{"num_attention_heads": 5, "intermediate_size": 640, "vocab_size": 2048, "optimizer": "muon_variant", "learning_rate": 0.00608}
MLP neurons of a small language model. Each row is named by its layer, matrix (gate and up: input weights) and neuron, and shows model dimensions 0-95. Each number is 128 + 24 x the weight over its row's rms, rounded and kept within 0 to 255. A neuron's up and down rows have the sign that makes its largest values positive.
A block is one neuron, or neurons of one layer that tend to fire together. After each block is what it responds to, as a language model described it from the Wikipedia text at the highest values.

L7.gate6 [127 148 102 130 141 104 135 133 199 128  96 136 144 100  83  94 112 149 134 110 143 124 110 153 110 145 148 113  83 152 109 127 144 113 134 115 127 148 171 110  95 169  86 132 144 135 175 113 136 121  98 156 141 165 130 103 126 114  80 120 155  91 126 118 115 130 125 109 148 153 155 150 139  98 143 210 145 147 181 147 152 129 110 142  96  99 152 106 127 164 123 150 151 124 156 153]
L7.up6 [143 130 157 103 189 133 129 141 139 115 103 134 141 130 109 144 121 159 129 106  98 131 107 128  93  86 134 123 122 154 131  97 129 106 145  87 119 171 125 114 105 136 128 105 123 110 136  86 116  97 157 118  93 148 177 147 112 157 114  98 151 114 141 125 120 102  95  91  93 107 101 146 116 132  91  77 140 142 146 187  96 133 133 117 114  69 168 110 115 117 131 131  96 104 138 123]
L7.gate33 [ 87  97 160 137 139 122 123  86  96 148 125 164 108 142 160 114 161 139 145 105 153 122 137 190 127 147 116 149 146 115 143 106 157 133 153 108 156 126 134 147 152 126 104 112 113 110 136 138 109 107 102 133 137 139 113 131 100 183 119 136 135 124 136 111 148 119 165 133  94 109 176 118 121 144 122 160 131 140 154 139  66 127 164  77 161 130 137 112 176 164 173 125  84 104 152 160]
L7.up33 [111 115 103 140 124  97 109 148 128 154 110 122 113 157 124 134 170 133 118 138 150 158 136 153 135 107 163 151 129  91 141 152 165 150 143 132  90 151 152 121 171 112 114 143 115 171 165 134 156 152  90 137 100 199 126 125 142 122 124 166 116 133 124 150 162 141 162 155 101 106 131  98 124 142 141 130 142 140 119 152  83 128 106  85 135 104 166 136 142 127 164 169 162 122 146 149]
L7.gate45 [131 166 120 119 132 116 129 105 122 113 111 142 101 141 106 107 123 126  83 124 137  84 135 156  78  74 157 131 127 110 177 107  84 148 123 126  88 167 128  91 144 151 112 145 136 154 174 136 113 140 128 126 175 121 123 136 113 137  97  91 124 144 149 118 156  92 155  89 140 136 118  65 102 128 115 135 135 142 146 146 136 180 126 168 139 111 147 159 127 136 157 120  98 103 140 101]
L7.up45 [110  81 128 107 135 136 150 116 139 130 137 118  89  51 145 109 162 119 200 142 146 120  88 136 129 115 147 117 146 161 158 132 118 119 106 152 163 146 134 166 126  94 147  79 129 140 106 148  76 112 132 104 159 162 104 122 141 132 122 145 131 123 116 120 149 148 135 128 173 154 169 129 144 120 141  87 140  98 135 140 108 112 124 110 122 102 149 108 173 163 121 150 149 120 124 124]
L7.gate59 [122 136 177 146 113 139 129 115 116 102 122 150 159 140 166 142 134 157 142 132  84 100 156 116 138 125 112 136 150 152 139  94 110 115 130 132 129 190 145 132 107 108 140 142 143 104 107 121 133 145 113 172  93 147 115 157 145 137 140 136  72 151  66 154 100 135 117 132 109 135 125 138 131 131 147 137 136 100 139 145 103 148  81 110 209 130 138 178  81 125 133 103  77 157 120 121]
L7.up59 [135 152 142 110 157  98 120 143 113 158 105 127 139 141 192 135  88 110 116  87 124  94 155 135 131 114 106 126 154 156 149 102 162 106 124 162 132 139  96 113 133 112 168 130 141 176 154 147 148 141 137 123 160 163  85 113 174 111 148 116 120 150 142  92 158  99 154 136 115 174 110 143 137 164 147 157 126 101 131 109 118 119  97 155 173 132 148 149 136 119 165 139 105 176 118 127]
L7.gate75 [105 114 157 136 126  94 117 131 164 144 123 109 134  93 156 117 142 115 122  87 128 130 172 135  71 118 170 170 141 103 123  97  82 151  86 157 110 137 140 161 131 109 137 114  93 134 173 127  70  99 142 113 130 159 100 153  83 119 148 138 135 113 133 128 138 141 108 132 112 185 146 108 109 159 122 145 116 128 155 125 119 145 154 111 143 136 131 125 166 163 126 132 115 136 153 117]
L7.up75 [ 80 104 130  96 152 135 142 122 140 123 152  97 162 110 173 116 126 111 141 113 135 157 115 149 113 128 148 126 130 125 119 126 138 109 154 152 122 152 120 105 122 109 101 163  92 120 150 143 121 119  94 114  63 157  67 158 136 188 138 141 104 132 112  93 150 117 105 119 125 137 118 105 108 168 148 104 123 127 201 174 136 120 181 114 153 105 146 111 132 113 151 125 118  94 131 171]
L7.gate115 [105 151 142 102 124 114 110 127 148 131  85 176 108 100 142 130 125  71 145 101 117 155 125 163 107 138 129 126  99  82 166 124  83 110  93 102 109 146 169 155 156 141 116 111 106 150 189 106 163 127 127 135 139 143 101  90 111 117 164 125 120 124  86 132 119 126 141 124 115 164 153 138 113 131  90 124 110 110 118 124 119 108 131 105 152 131 129 146 191 137 194 162 126 119  91 157]
L7.up115 [124 108 141 139 163 142  98 125 117 150 115 127  92 105 111  59  93 126 175  85  97 117 170 106  99 126 153 124 128  92  70 133 126  69  88 128 112 150 165 146 159 115 123 136 121 116 136 129 103 108 115 163 138 131 121 155 139 102 135 139 130 147 153 103 118 118 128 135 142 119 170 152 115 133 144 138 117 161 137 107 147 110 149 129 121 124 156 140 153 187 149 181 108 118 130 134]
L7.gate435 [127 155 130 164 106 103 166 101 125 134  66  84 159 119 143 149 132 137 158 108 145 134 106 128 134 142 158  88 126 120 111 120 132 154 112 113 141 112  93 129 144 125 110 146 137 164 136 124 148 107 122 144 111 140 164 100 167 153 166 117 146  87 125 109 137 159 149 167 113 160 156 138 109 137 154 146  80 101 189 131 134 171  96 120 137 123 147 190 150 102 157 128 125 125 140  93]
L7.up435 [130 138 110 153 113 138 129 121 141 133 119 157 165 153 109 115  87 139 147 146 114  94 112 143 130 146 143 128 204  99 139 121 129 137 121 149 154 114 109 128 111 115 153 112 140 165 110 131 129 148 126 113 122 164 130 129 155 164 141 154 143 111 144 106 106 115 114 123 162  86 118  83 155 171 133 139 144 138 122 188 168 135 101 130 109 110 162 147 162  70 189 127 162 133 157 103]
L7.gate490 [120 108 116 137  92 139 133 149 124 122 169 168 155  87 110 127 100 106 115  84 121 110 156 180 155 134 142 153 120 139 144 123 109 137 162 120 160 126 170 154 106 122 104 123 143 141 155 112 122 102 107 144 108 138 130 154 120 152  90 142 139 116 106 143 128 192 112 151 162 106 124  77  69 147 130 155 122 126 158 123 154 101 150 142 181 128 134 131 137  91 145  94 139 131 115 124]
L7.up490 [103 127  98 120 117  94 108  83 174 126 100 121 110  77 125 124  93 113 107 137  93 119 124  95  99 127 125 120 138 114 143 142 134 144 101 134 102 155 141 126 167 122 155 119 126 152 161 116 104 175 101 149 119 160 115 147 123 115 146 148 136 135 110 144 124 110 139 134 140 128 144  65 129 125 119 171 140 141 142 113 136 144 107 167 124 138 141 145 106 123 175 141  89 153 117 138]
Description: Function words and split fragments

L4.gate232 [ 71  91  86 136 148  92 138  89 109 132  89 160 125 119 125 126 153 122 168 117 111 139 139 113  77 102 104 115 109 150 127 138 105 190  77 140 162 147 109 134 143  90 104 163 106 157 126 110 102 123 139 108  93 154  96  76 122 106 136 135 128 106 110 132 150 127  96 126  82 135 193 138 142 135 109 154 139 140 144 180 151 148 110 118 105 137 165 127 149  94 131 166 143 137 114 150]
L4.up232 [147 101 108 119 127 124 139 101 117 124  95 146 131 112 102 108 155  84 159 115 149 129 139  89 123 125 136 178 130 129 139 162 114 126 149 144 151 116 135 148 127  60 121 176 111 120 157 122 110 117  96 124 109 163 132 113 156 110  97 105 117 115 153 125 110 134  96 142 117 100 188 119 141 142 112 144 163 150 163 178 153 143 156 119 100 117 130 119 113  74 181 143 127 135 150 115]
L4.gate255 [145  91 127 138 110 154  79 134 125 182 155 149 164 138 145 160 140 115 146 100  98 158  97 134 101 129 163 118 130  80 144 137 149 103 122 121 155 147 100 159 123 116 136 138 150 153 179 102 118 112 161 122 127 121 151 166 161 200 138 137 160  92 118  97 132 128 133 143 105 119 147 156 122 157 130 123 136  91 112 123 137 161 131 111 121  93 133 139 126  88 145 137 151 131 122  77]
L4.up255 [143 162 148 163 153 161 162 123 123 147 107 156 125 142 131 136 104 111 112 101  98 147 149 139 110 120 133 131 138 123 140  74 143 145 154 103 131 172 110 150 112 123 129 120 142 174 139 105  86 160 180 132 129 138 104 139 151 147 120  99 169 127 113  81 125 141 105 156 104 159 148 146 170 139 170 125 169 106  80 141 136 131 114 134  90 125 167 164 161  94 142 127 119 141 135 138]
L4.gate395 [100 103 130 124 114 145 156 153 109 110 183 105 111 111 135 133 166 124 157 100 176 163 112 133 118 144 128  97 109 146 114 163 156 129 170 133 123 112 108 167 169  95 191 136 126 142 146 117 100 105 135 107 136 124 134 138 139 127 189 169 124 127 146 119 103 135 119 112 125 130 137 150 146 140 145 131 127 140  97 128 137 142 103 153  87 145 138 168 160 101 168 112 114 100 150 133]
L4.up395 [ 84 129 163 113 134 139 128 100 120 142 118  90 123 114  94 173 150 114 160  99 153 181  93 129 104 127 133 101 124 168 112 174 149 123 138 140 105 127 154 142 131 142 114 116 108 111 151 118 144 112 166 174 140 136 153  97 125 171 126 159 108 105 140 146 138 129 142 128 161 126 109 105 123 173 150 202 169 147 112 110 104 134 120 113 112 111 132 102 153 103 145 103 177 111 119 104]
L4.gate536 [172  75 124 118 117 119 170 146 117 147 100  95 135 138 146 117 125 167 131 110 106 150 143 139 133 104 167 140 109 135 140 111 171 143 123 112 133 160 186 109 113 124 149 164  70 126 132 127 154 107 164 139 139  96 116 127 126 116 166 178 147 124 108 127 136 123 110 144 143 104 174  96 121  72 124  94 135 156 148  95 162 108 147 128 110 109 151 153 133 127 134 127  78 132 142 186]
L4.up536 [125  86 148 115 125 149 148 153 148 106 145 140 133 123 111 126 154 127 130 121 118 124 109  86 149 115  56 116 134  76  96 101 128 104 131 144 116  72 102 132 154 131 115 188 141  96 158 161 128 158  89 113 100  86 119 145 144 117  83 111 123 167 124 123 150 119 146 122 113 127 113 125 150 120 116 155 119 120 117 120 194  79 130 134  78 148 175 147 176 134 119 156 102 118 138 154]
Description: Relational with and possessive 's

L4.gate148 [162 159 112 142 126 125 143 185 160 152 130  97  87 144 145 164 152 152  76 131 148 120  93 136 114 107 147  85 146  78  87 147 175 124 147 122 118 154 164 138 111 107 151 128 147 146 138 144 101 126 157 164 125 125 101 116 137 127  77 135 109 109 110 115 121 132 113 152 124 175 134  88 123 114 106 136 145 144 126 130 163 123 151 174 128  91 138 135 186 100 162  90 168 112 132 109]
L4.up148 [151 111 147 137 126 150 186 178 152  88 159 135 121 107 101 130 139 143 119  99 128 122 107 116 152 126 125 149 123 142 109 124 158 124 170 143 135 102 165 121 115 136 151 102 127 158 149 191 128 107 151 145 113 105 108 152 113 171 134 133  77 139 104 158  93  74  88 133 111 112 145 142 145 100 134 103 160 181 116 155 156 132 167 150 120 134 119 107 105 116 138  99 169 132 123 100]
L4.gate327 [ 89 136 149 141 124 123 168  90 134 103  96  94 150 152  87 137 161 152 102  84  96 165 139 135 126 169 124 117 134 159 113 169 124 136 141 110 172 143 144 113 132 106  96 123 103 125 107 114 100 120 106 127 137 114 101 133 125 213 117 133 150 125  80 164 131 124  81 137 107 124 137 150 174 142 138 128 169 114 122 109 126 181 110 135  94 110 148 145 145  95 150 115 113 154 129 118]
L4.up327 [128 130 125 113 107  74 124 119 131  99 138  91 147 136 117 152 184 122 106 102 131 131 115 102 104 129 146 143 157 162  65 160 127  74 154 133 180 127 127 131 131 120 124 125  75 141 133 119 134 129 142  98 185 129 139 138 109 168 130 132 123 113 106 167 125 111  99 144 104 122 155 188 140 118 116 122 118 150 140 102  89 145 131 141 120 114 127 130 130  67 126 145 100 200 114 108]
L4.gate426 [164 112 132 131 107 157  91 151 116 117 159 118 128 136  97 137 162 134 160  94 133 111 158 113 127 107 154 145 158 116  85 165 140 110 121 153 175 145 141 129 108  64 152 124 137 110 136 157 121 157 175  95 117 141  98 136  94 124 111 165 139 168 119 133 122 156 120 150 114 126 103  93  99  99 108 109 160 140 101 153 165 132 118 170 149 128 156 148 140 118 127  92 120 159  45 153]
L4.up426 [146 169  96  89  74 100 131 133 140 149 120 107 160  61 135  84 132 149 137 146 163 163 122 139 168 146 146 158 124 177  81 175 147  94 140 113 165 129 116 143 119 154 143 110 120 113 151 127 175 131 155 115  88 123 119 161 145 118 111  97 127 111 102  59  96 166 108 113 101  96 102  96 136 115 139 128 158 131 112 150 100 132 144 140 108  99 133 147 149 137 127 137 110 159 122 115]
L4.gate445 [139 127 127 122 148  65 153 130  74 114 120 102 128 126  97 108 109  46 114 104 101 166 107 158 115 147 176  90 114 134 129 111 171 111 136 112 132  89 122 107 113 141 116 146 117 109 165 133 158 120 137 148 122  90 151 141 116 133  99 142 136  83  98 132 126 141 105 122  64  99 150 165 167 139  99 127 135 119 102 163  99 140 122 172 139 170 136 133 164 123 117 111 107 160 125 141]
L4.up445 [150 175 105 111 166 135 118 154 147 167 138 113 149  88  94 158 139  94 135 127 116 135 143 130 120 121 106 144 100 129 100 133 135 138 150 172 146  80 121 139 117 162  72 126 114 107 101 129 123 183 105 113 157  95 171 113 120 178 134 137 153 127  78 130 148 104 131 129 132 119 140 124 112  96 125  89 131 123 131 108 110 148 171 147 192 106 167 148 134 160 131 137 139  86 139 131]
Description: Clause-introducing subordinators

L6.gate0 [119 139 116 146 139 143 194 141 144 133  98 137 103  86 130 143 133 115  88  81 146 114 109 163 131  86  80 148 136 142 131 126 147 137 151 113  96  80 130 144 172 126 147 157 127 133 130 175 137 118 165 116 133 110 113 170 112 121  87 131  96 130  80  97 159 157 140 109 111 123 137 130 129 109 125 123 143 131 109  82 119 131 137 137 119 161 188  98 112 152 109 181  90 175 134 146]
L6.up0 [151 123 150 107 123  81 102 151 125  99  86 132 156 107 131 151 166 122 132 135 150 158 128 152 133  83  94 139 131 142  70 112 166 126 135 136 173 104 143 139 107 117 157 102 101 142  69 139 140 116 124  99 159 127 113 139 151 125 131 130 158 179 130 136 116 102 145 116 101 142 135 145 133 130 112 176 130  65 167 118 151 107 145 129  88 144 190 119 178 156 134 149 146 107 104 128]
L6.gate324 [150  79 148 147  89 138  94 122 109 160 127 139 122 139 128 146  95 104 145  75 123 105 154 160 142 106 139 104 157 123 133 127 120 110 114 138 147 104 103 146 118 146 112 130  85 103 117 108 155 132 178 132 136 131 140 112 131 160  73 128 114 104 124  78 114 136 159 126 123 104 105  82 149 123 132 128 133 100 132 135 132 117 111 104  53 115 136 121 107 163 148 141  74 164 157  96]
L6.up324 [122 110 156 138  94 116  98 124 113 176 123 106 151 111  82 144 142 133 144  96 158 164  96 129 123  83 150 124 144 149  89 147 131 123 160 143 171 138  79 120 151 149 123 179 132 126 141  98 133 169 153 122 140 124  97 176 108 183 116 171 116 111 108 144 167 120 112 112 104 126 108 131 131 136 140 133 163 121 133 120 105 116 156 135 119  85 154 132 144 156 117 145 135 112 115 112]
Description: Appositive commas, year digits

L7.gate55 [162 128 132 132 120  87 182  89 118 171 109 158 116 128 122 148 139 152  76  91 150 153 187 132 105 130 146 127 121 140  92 174 179  91 160 111 143 116 160 129 118 129 102 129 111 114 105 115 117 157 112  80 189 120 126 148 127 146  94 160 108  99 135 143 164 106 101 123 121 104 112 140 105 138 150 137 138 113 149 108 117 183  93  89 111 141 134 105 162 134 134 115 128 130 106 100]
L7.up55 [133 115 149 156 126 134 155 106 122 122 111 140 147 106 121 127 131 133 115 113 144 148 140 161 140 134 127  97 133 117 106 136 129 127 127 121 174 148 169 134 130 154  75 104 136 179  99 133 117 148 126 164 145  82 129 109 116 172 116  95 146 137 101  95 144 134  80  97 110 148 113 121 122 123 125 152 136  99 141 102  96 157 118 171 145 140 107 128  82 174 141 131  99 169 114  88]
L7.gate156 [157 113 142 112 167 163 152 116 111  81 120 106 110 166 150 115 104 130 118 111 153  90  96 123 127 178 139  67 155 127 150 114 125 106 101 146 169 127 159 140 107 130 126 150 149  85 142 135  98 110  99 105 152 158 126 146 137 172 119 110  93 133 162 138 127 129 158 160 104 114 163 104  97 180 155  87  93  93 102 144 125 131 147 130 138 133 102 182 132  98 146 105 155 136 120 157]
L7.up156 [110 160 169 142 192 147 134 167 134 115 126 107 167 146 110 157 108  74 113 118 137 122 159 139 150 150 134 133 143 129 151 127 127 144 154 132 145 142 155 149 117 119 153  95 176  87 143 143 124 160 134  97 145 153 127 105 129 167 159 151 111 147 158 152 146 111 168 141 140 155 116 108 117 137 134 125 135 139 149 168 125 175 137 127 115 125  92 122 148 146  99 143 108 149 123  94]
L7.gate211 [140 133 114 108 132 157 109 118  96 135 148 182 107 120 151 182  85 141 136 125 112 129  93 122 159  99  98 115 122 101 115 144 130 116 105  81 177  94 139 152 131 117 120 130 125 114 124 106 144 133  77 143 138 104 147 155 133  96 175 127 113 132 109 159 123 164 101 119 142 132 144 153 137 130 129 162 138 147 149  79 147 162 119  99 128 113 177 140 107 112 131 124 123 172 122 168]
L7.up211 [124 106 145 129  86 171 114 115  80 120  85  99 135 158 148 151  93 143 121 121 143 117  97 126 103 130 123 132 118  74  68 127 177 103 127 146 181 113 171 137 127 121  98 139 113 137 159 164 144 153  87 109 144 125 103 129 125 120 123 113 142 142 116 132 148 136 117 131 110 159 151 140 126 158 154  97 133 100  90 148 137 123  95 100 171 134 109 131 118  83 108 119  96 120 138  97]
L7.gate337 [105 108 127 127 154  88 149 109 100 135 102  97 122  89  90 119 112 187  92 132 109  87 101 153 122 141  92 123 128 130 127 110 146 106 149 115 143 159 106 140 122 124 125 108 101 107 137 118 103 138 136 102 143 162 120 128 153  81 164 118 139 133 120 106 106 116 125 116 137 110 139 103 150  70 141  89 158 112 152 116 121 100 132  87 119 159 119 145 115 159 165 106 126 161 142 127]
L7.up337 [145 127 173 124 148 120 125  67 144 148 151 150 126 185 126 115 129 139 147 127 177 117 125 111 172 144 166 142 125 125  99 152 193 110 140  88 123 120 156 130  99 133 111 148  71  95 185 136  94 104 126 120 124 169 145 154 114 126 108  97  96 169 126  89 135  96 117 117 136 133 146 104 145 136 171 148 110 116 117 141 138 117 170 121 123 130 161 104 158  85 133 178 104 143 122 136]
L7.gate405 [131 108 143 117 156  48 156 118 100 142 133 147 115 160 101 143 158 152 141 118 121 172 153 118 130 122 148 113 111 150 136 115 125 122 108 156 128 170 121 126  76 136 133 157 124 108 122  92 104 109  84 127  66  68 145  97 146 169 148 129 167 120 131 108 129 164 132 171 127 127 136 141 110 181 122 139 128 144 142 110 126 156 114 144 126 119 126 139 152  99 146 106 120 175  97  94]
L7.up405 [114  87 158 149  91 158 110 141 102 134 180 100 150 132 115 169 142 176 111  56 125 148 151 174  90 103 115 124 101 133 100 175 131 120 125 146 119 157 107 149 123 129  85 213 109 108 144 117  79 135 162 129  81 127 141 155 144 160 110 131 119 148 102 111 129  98 108 153 139 136 135 130 136 107 171 115 138 109 146 149 170 144 127 138 129  87 148 122 122 136 161 101 125 105  95 108]
L7.gate496 [175 148 111 165 154 130 170 126 156 133 107 156 122 141 105 189 135 136  96  98 152 132  87 124  86 123 110  88 161 136 155  97  97 132 128 147 164  87  90  91 137  95 108 151  93 122  99 120 128  89 121 151 172 141 141 142 121 158 110  94 139  95 122 137 142 142 116  92 130 122 125 152 149 128  95 117 118 143  83 144 142 162  87 154 147 149 155 120 138 109 163 109 125 156 154  73]
L7.up496 [160 161 148 154 168 118 107 150 157 145 165 125 110 132 106 159 118 132 100 137 139 112  86 156 127 106 103  69  83 162 144  97 101 131 131 108 127 142 111 133 132 105 113 136 125 147 109 148 145 126 103 173 142  97 127 111 132 114 153 109 147 135  96 117 121 141 125  92 133 138 125 112 165 134  87  70 104 122  93 109 145 111 150 151 148 109 148 131 121 151 165 125 133  94 146 126]
L7.gate615 [153 124 105 159 133  95 150 180 175 159 147  86  95 102  73 129 124 130 177  90 104 138 149 101 115 138  86 137  91 121 112 113 129 122 152 121 105 140 152 121  94 126 113 137 110 119 184 110 149 127 101 109 174 123 135 118 161 106  97 128 144 146 158 110 124 150  88 117  94 117 153 112 124 100 136 147 138 145 150 142 119 108 139 152 147 111 150  85 160 143 137 133  76 120 151 158]
L7.up615 [150 118 124 123 153 123 142 100 137 136 110 162 183 118  41 137 141 147  78 121 104 101  97 129  76 157 170  75 167 110 126 103 149 162 134 106 118 133 121 119 120 110 163 149 127  81 168 156 129 127 125 117 128 191 129 112 113 134  85 111 110  97 139 102 132 102 115 153 136 115 154 138 155  96 145 132 100 163 130 150 121 169 130 119 134  83 147 155 132 140 104 160  82 118 140 134]
L7.gate629 [153 192 132 144 158 155 149 104  82 137 127 162 146 108 121  81 147 122 108 112 125 155  93 150 122 133 130 110 168 103 117 110 106 135 128 102 142 103 101 137 132 134 119 157 108 140  94 146 123 112 100 115 101 167 158 136 141 184 139 106 126 118 137 129 132 153 182 165 139 136 170 130 119 118 142 134 108 159 139 119  81 147 148 115 157 122 134 157 176 131 117 146 128 103 112 125]
L7.up629 [115 121 137 110 109 115 145 133 140 131 124 146 147 136 136 130  96 139 110 145 155 104 153 140  85 139 107 129 123 141 162 127 151  98 190  91 143 119 140  65 109 148 134 130 127 101 164 118 102 130 123 110 107 133 111 109 150  86  90 106 158 135 131 147 120 155 144 132 142 157 143 106 157  87 112 147 123 117 136 127 130 148  73 140 161 103 160  77 106  82 120 148 132 130 132 123]
Description: Clause-boundary commas, table rules

L6.gate443 [140 153 113  85 134 146 128 168 119 128  82 151  57 107 127 114 153 106 124  83 132 184 129 128 105 109 115 114 164 104 155 106  84 180 131 132 135 184 179 127 137 101 118 113 140 118 144 105 145 175 143 118 122 111 126 125 102 169 127 141 120 105 127 122 170 127 139 146 125 128 132 112 142 127 139 136 163 147 119 111 127 105 143 112 111 125 113 120 135 118 131 152 101 136 136  92]
L6.up443 [149 158 113  91 126 125 131 156 130 128 132 119 109 149 154 102 150 123 119 134 155 119 124 105 135 137  85 128 126 109  89  91 107 177 132 143 137 185 197 147 152 108 108  97 126 130 133 103 141 130 137 125 120 127 107 163 136 129 105 147 154  98 137 134 124 138 139 142 131 129 117 138 127 148 162  94 177 135 149 124 129 102 118 157  84 127 102 123  82 131  88  99 118 137 167 118]
L6.gate453 [ 86 109 146 118 142 121 106 109 150 102 121 156 123 138 113 138 125  95 197 127 154 149 124 142  92 136 145 121 105 136 128 128  95 141 113 123 132 157 156 157 111 114 138 107 126 157 109 126 126 123  99 188  74 119 127 149  55 148  98 121 103 155  91 141 155 120  94 104 144 111 118  92 131  98 126 192 136 149 119 164 130 135 124  91 121 137 132 141 125 111 171 167 113 100 118 121]
L6.up453 [109 109 111 167 119  92 116 122 139 114 115 148 136 110  92 101 124 124 202  76 151  93 116 106  99 171 127 108 131 119 171 121  91 169  88 165  90 157 149 146 167 125 105 150 139 121  72  90 154  97 108 152  97 104 126 148 157 158 121 125 166 123 156 107 134 139 130 129 155  90 121 134 103 109 109 181  80 115 120 110 118 132 118  91  87 127 113 109 145 111 141 136 114 131 118 146]
Description: Main verb after subject